config.toml
n_layer = 11
n_kv_head = 12
d_mlp = 1536
vocab_size = 8192
norm_eps = 1e-05
init_std_o = 0.0
init_std_down = 0.0
lr_mult_qkv = 0.4
seq_len = 1024
MLP neurons of a small language model. Each row is named by its layer, matrix (down: output weights) and neuron, and shows model dimensions 160-287. Each number is 50 + 15 x the weight over its row's rms, rounded and kept within 0 to 99.
Before each neuron's rows, "fires before" lists the tokens most often just after its 100 highest values on Wikipedia text that the model never trained on.

fires before: "\n", "-"
L5.down648:67 52 56 61 36 70 52 55 67 62 63 69 52 56 47 50 57 24 56 46 50 56 71 50 21 54 33 56 59 40 41 50 63 52 68 41 41 31 64 48 26 54 55 58 41 53 65 49 64 30 66 44 74 29 00 63 55 41 45 48 42 60 54 17 61 55 62 77 74 73 64 25 70 55 68 60 62 48 62 68 88 60 71 40 43 40 56 61 26 38 61 27 36 62 51 42 44 41 57 28 57 79 22 47 49 44 75 47 27 69 66 31 51 47 52 27 69 56 52 44 53 60 58 44 48 48 36 50

fires before: "\n"
L6.down470:63 51 66 55 42 66 60 48 35 40 58 67 60 34 32 45 45 36 56 46 32 53 46 41 48 59 52 66 50 56 47 59 44 53 58 54 52 38 35 51 57 51 48 58 53 68 44 62 26 27 44 57 58 50 00 63 62 40 51 41 55 33 57 48 50 46 47 41 42 31 44 46 32 43 57 48 49 54 63 49 64 55 66 56 47 44 61 56 40 51 44 31 37 48 34 49 48 17 52 40 60 49 65 30 55 48 49 47 62 50 64 61 69 57 34 45 55 56 41 53 46 56 42 70 51 45 49 58

fires before: "\n"
L5.down1051:41 54 78 43 31 60 44 37 60 59 43 57 67 36 33 29 64 53 56 42 37 67 43 66 56 54 35 48 64 48 53 63 70 27 38 67 63 64 56 71 38 61 53 55 56 84 75 57 54 31 33 56 73 52 00 78 49 60 43 58 78 60 48 54 42 40 48 87 20 40 47 41 30 22 58 16 42 35 66 25 50 52 62 70 23 59 65 22 34 55 60 34 41 68 60 35 57 27 57 46 62 53 30 22 55 39 63 54 33 43 56 69 77 31 45 53 55 71 47 49 47 30 66 55 53 55 61 50

fires before: "\n", "===", "The", "-", " The"
L5.down322:59 76 14 56 67 61 33 45 72 43 58 17 50 42 74 61 48 75 28 56 46 61 41 61 48 53 26 50 41 52 56 60 48 42 14 40 50 56 57 55 58 23 52 34 39 45 68 66 41 57 38 69 33 61 30 47 56 19 56 39 46 79 69 67 11 54 78 50 28 59 47 62 24 57 76 34 50 48 74 60 75 50 52 52 42 52 37 41 62 44 66 67 58 62 44 63 45 31 28 73 41 59 31 47 61 46 48 78 75 67 38 75 45 12 42 56 66 70 76 52 38 42 48 46 43 58 53 69

fires before: " ", "Music", " of"
L5.down349:64 53 37 30 58 35 38 39 55 55 53 57 54 18 32 39 71 53 73 41 45 53 64 41 58 35 51 36 53 40 52 49 76 61 21 29 62 36 23 65 48 75 77 52 53 42 32 34 59 55 47 79 34 69 22 52 62 74 51 31 53 30 62 60 43 59 25 56 68 52 50 54 08 39 90 31 67 41 47 60 65 80 35 74 68 52 56 47 51 54 39 53 47 50 64 55 57 76 43 51 39 32 50 30 50 55 56 54 44 36 52 40 52 51 46 39 26 21 84 44 57 46 55 28 66 40 09 65

fires before: "2", "0", ":", " |", "1", " "
L4.down961:74 58 51 53 50 50 42 44 62 53 37 20 73 46 20 78 75 33 50 53 47 54 65 54 74 45 53 39 63 54 42 58 51 53 16 59 41 53 23 54 32 35 55 45 25 71 26 67 66 47 58 41 61 39 63 48 38 48 65 47 66 53 78 46 54 58 57 66 86 22 37 53 62 85 55 45 48 38 64 58 28 51 66 87 61 42 44 08 59 37 59 32 50 49 68 42 46 61 29 38 52 34 35 35 50 60 69 55 79 60 62 60 54 61 54 63 37 24 65 59 30 41 58 50 59 21 54 39

fires before: "\n", "|", " "
L5.down1144:75 63 43 52 64 38 45 52 62 43 49 38 51 54 72 76 23 47 59 65 21 78 81 40 24 47 42 62 58 66 31 52 64 54 55 37 31 72 86 41 73 58 49 54 57 77 39 59 48 40 68 46 54 63 33 33 69 45 60 52 53 59 74 50 58 36 81 11 52 48 46 50 42 36 59 53 47 76 57 64 41 34 66 69 54 58 67 60 49 70 64 80 41 59 27 66 60 30 42 52 30 52 56 74 45 61 45 78 43 58 34 46 54 44 56 47 65 88 54 37 49 54 51 38 39 41 24 52

fires before: " as", "\n", " of", " ", " to", "ent"
L5.down1358:33 51 69 55 51 65 39 39 62 65 49 63 62 23 52 35 51 59 46 28 55 58 60 79 54 65 51 30 39 45 70 43 70 70 26 52 55 41 53 80 59 46 51 47 57 51 59 47 76 42 35 72 50 46 72 65 61 55 61 19 69 42 59 40 68 62 55 61 64 67 50 60 67 48 56 29 59 53 60 47 59 57 60 70 27 68 50 70 55 37 32 41 51 72 73 61 32 40 30 37 78 61 56 41 29 67 62 70 50 35 15 50 74 47 59 33 63 46 62 66 65 62 46 80 73 42 60 58

fires before: "1", "2", " "
L4.down910:54 37 53 54 67 57 69 58 49 57 63 45 45 35 26 55 17 41 10 75 53 51 51 28 39 47 42 59 75 69 76 44 54 49 56 20 27 92 30 39 47 55 47 63 58 43 64 84 58 47 72 74 24 24 61 69 45 56 56 22 50 65 40 47 25 51 61 12 53 50 44 54 40 63 42 45 46 61 48 51 37 49 41 84 46 32 71 38 66 51 54 77 58 55 38 61 56 30 57 28 74 55 51 51 62 22 46 41 59 55 58 57 66 60 67 52 59 85 28 45 83 23 49 42 45 32 33 42

fires before: "\n"
L6.down382:45 64 44 89 42 38 70 47 57 78 23 45 75 44 73 39 64 50 50 28 41 53 45 59 36 52 45 47 63 30 28 51 48 48 66 74 27 61 12 74 74 33 50 49 60 37 21 46 46 43 50 47 43 52 64 56 24 51 48 25 30 42 36 56 52 61 67 52 72 50 53 64 54 40 56 61 66 78 60 54 31 26 57 45 50 47 45 46 56 67 66 53 45 48 43 57 79 66 46 61 27 63 42 55 85 59 53 46 31 51 40 62 65 71 58 61 44 66 32 49 38 43 35 49 50 47 41 58

fires before: "\n"
L5.down644:82 74 48 39 55 57 51 44 44 72 52 17 43 43 70 69 48 62 42 56 54 27 47 65 50 84 77 57 49 40 77 31 60 53 56 74 43 74 45 45 70 38 30 22 42 86 42 57 81 42 49 60 67 36 35 86 66 61 45 49 36 30 54 57 57 58 25 36 72 44 34 39 42 26 45 43 60 68 43 51 48 47 57 51 65 70 40 47 58 45 59 53 43 61 39 54 52 31 38 70 39 76 55 42 31 73 64 48 77 52 61 30 63 75 29 50 64 72 22 28 46 51 51 42 54 41 53 70

fires before: " ", "\n"
L5.down594:59 71 31 36 68 48 74 54 34 32 62 40 46 49 50 43 58 62 61 62 53 49 65 76 43 30 78 37 48 37 54 29 56 56 63 39 30 48 55 61 73 83 20 55 28 57 39 48 56 49 48 43 60 63 68 59 56 44 37 44 53 53 32 43 52 42 52 55 55 67 46 43 37 44 57 54 41 64 38 58 58 46 36 64 57 41 57 85 80 43 50 64 45 74 73 45 57 46 48 57 37 52 51 60 65 59 72 61 33 47 76 30 87 68 45 61 51 59 35 49 44 54 59 47 54 34 59 37

fires before: "\n", "-"
L5.down875:43 16 44 61 43 67 50 44 59 42 40 42 62 55 59 58 43 63 55 52 65 51 36 70 44 49 53 58 54 79 47 53 61 39 37 31 49 50 24 46 61 50 58 52 43 84 35 30 59 60 58 62 22 54 50 45 36 40 63 40 61 62 36 42 46 46 70 49 74 67 51 45 32 51 68 29 80 62 58 51 48 47 67 46 56 40 61 46 44 55 29 78 72 51 48 36 87 60 32 37 25 43 31 70 71 49 34 62 57 44 37 58 83 34 38 59 33 72 40 72 36 29 22 58 46 60 42 28

fires before: "\n", " |", " "
L8.down1131:50 54 32 65 54 57 41 51 43 54 70 37 31 38 54 53 28 43 63 23 37 51 47 78 36 63 33 37 65 51 84 54 39 63 07 38 47 61 49 63 75 77 62 44 48 85 37 27 51 61 60 55 56 39 00 70 80 54 62 53 31 51 36 55 51 57 47 58 33 53 51 52 44 66 62 53 57 75 79 66 68 57 71 67 35 36 42 40 49 58 51 53 43 32 68 31 47 74 28 29 48 38 38 68 43 51 36 62 33 52 51 44 87 40 59 69 68 58 17 69 63 74 49 62 45 58 41 58

fires before: " ", " NHL", "s", "\n"
L4.down1419:49 58 70 22 53 44 73 46 31 69 39 60 17 58 64 59 68 40 55 66 62 29 63 68 68 55 64 47 55 52 75 52 78 55 26 23 53 65 28 44 67 70 43 59 29 42 36 50 42 53 50 54 57 35 23 29 55 36 72 35 34 62 48 38 53 39 37 50 40 64 69 48 56 65 30 80 66 58 29 68 56 58 38 47 35 40 82 37 68 55 23 58 67 61 51 67 75 50 33 60 27 44 45 69 47 50 83 60 41 55 71 28 55 48 64 42 48 49 53 48 33 26 30 38 71 12 58 22

fires before: "\n", " ", " |"
L6.down652:37 63 52 49 56 42 35 38 44 32 68 33 74 52 65 43 68 45 57 46 85 75 42 71 54 47 50 79 67 77 63 55 47 71 41 57 54 54 31 46 99 61 63 57 58 59 83 55 53 46 54 60 58 53 51 28 58 60 30 36 53 45 61 40 48 61 42 74 62 48 44 45 55 57 67 44 58 76 58 55 62 51 58 81 46 27 38 66 61 43 34 65 42 79 71 41 53 44 47 74 27 53 68 72 46 48 80 63 61 44 37 43 83 50 28 67 54 58 36 56 39 59 61 83 35 41 52 31

fires before: "\n"
L4.down1322:67 43 57 58 23 44 38 66 49 38 43 47 66 44 36 42 51 38 69 69 24 49 52 58 49 67 83 61 60 52 67 76 50 47 38 64 60 38 25 61 73 41 52 36 71 85 49 48 43 36 53 30 62 42 29 38 50 50 43 35 74 49 41 22 35 44 72 82 62 48 45 64 56 53 54 41 56 78 83 23 61 53 38 53 65 52 76 47 59 54 28 39 50 57 70 67 26 38 42 61 69 39 51 43 74 25 44 66 44 41 71 62 58 74 48 44 32 64 39 54 44 63 53 71 52 71 47 43

fires before: " |", ";", "."
L8.down1173:59 63 49 41 58 47 20 40 45 47 58 29 52 38 33 54 41 83 48 39 57 56 42 39 52 30 48 60 47 41 47 26 72 76 33 55 39 71 15 48 36 55 71 48 35 51 34 46 32 25 36 64 62 55 77 39 51 37 33 49 60 27 38 19 45 61 52 78 25 60 54 41 58 56 52 35 38 53 43 39 38 64 50 72 50 49 25 28 16 21 47 51 73 34 53 41 43 63 60 38 54 66 38 30 73 58 57 62 68 33 54 68 87 62 52 47 82 41 38 41 53 47 61 24 55 31 70 53

fires before: "\n", " ", " |"
L4.down1509:37 70 32 53 18 57 47 53 52 39 74 47 47 42 43 49 53 54 66 56 54 29 60 56 16 63 92 47 67 44 43 38 76 63 57 42 47 42 49 56 97 80 44 53 34 61 72 69 45 49 43 62 54 51 63 49 36 50 39 34 35 51 26 56 74 41 75 43 42 46 52 46 34 63 58 36 32 45 33 69 57 66 35 59 93 58 71 77 26 63 34 59 21 90 48 55 46 61 44 48 35 51 72 39 25 52 74 61 15 56 56 36 67 47 74 43 28 56 55 33 60 67 59 54 17 36 57 55

fires before: "7", "6", "8", "1", "°", "3"
L8.down1134:59 46 54 64 42 31 41 44 14 62 31 34 41 61 42 66 44 48 57 48 42 59 21 52 56 51 61 52 26 51 53 27 20 23 54 26 41 80 39 57 25 58 53 61 37 49 60 51 34 44 69 28 35 23 61 65 48 75 53 64 50 62 40 36 37 23 53 29 39 33 58 56 42 64 42 66 33 51 63 33 52 38 44 57 41 65 36 69 61 72 53 29 54 48 47 45 60 30 60 55 54 78 44 56 44 24 47 66 84 46 41 81 71 58 52 62 39 71 56 46 66 57 37 55 47 16 18 45

fires before: " ", " |", "5", "2", "9"
L4.down1466:36 62 66 74 48 38 49 50 62 26 26 46 57 41 54 59 37 63 60 43 53 25 56 32 56 41 43 71 68 56 55 49 43 46 44 53 55 29 69 44 58 71 17 36 22 48 25 50 83 50 48 33 39 49 58 60 63 65 56 47 41 57 22 32 52 44 58 23 71 47 56 34 46 56 66 38 69 78 48 48 33 46 65 44 45 45 75 57 80 33 70 65 62 65 38 50 52 32 35 32 29 86 58 70 54 44 77 71 75 59 64 45 80 35 37 17 55 68 64 35 49 53 32 43 43 58 67 42

fires before: " ", "\n"
L5.down120:34 40 41 72 48 61 26 65 43 63 58 54 59 69 37 58 45 61 48 40 91 46 18 46 72 65 45 76 46 12 57 43 54 63 54 41 46 18 29 68 63 75 45 40 31 32 36 56 42 45 22 67 34 48 72 49 45 51 56 37 48 35 31 53 29 50 74 44 61 74 46 64 70 54 58 51 42 41 80 31 55 56 66 62 50 63 43 28 63 67 59 49 44 61 55 67 59 43 79 45 62 74 35 59 50 28 45 74 33 42 56 82 46 67 20 69 59 62 70 45 43 66 57 69 45 46 55 59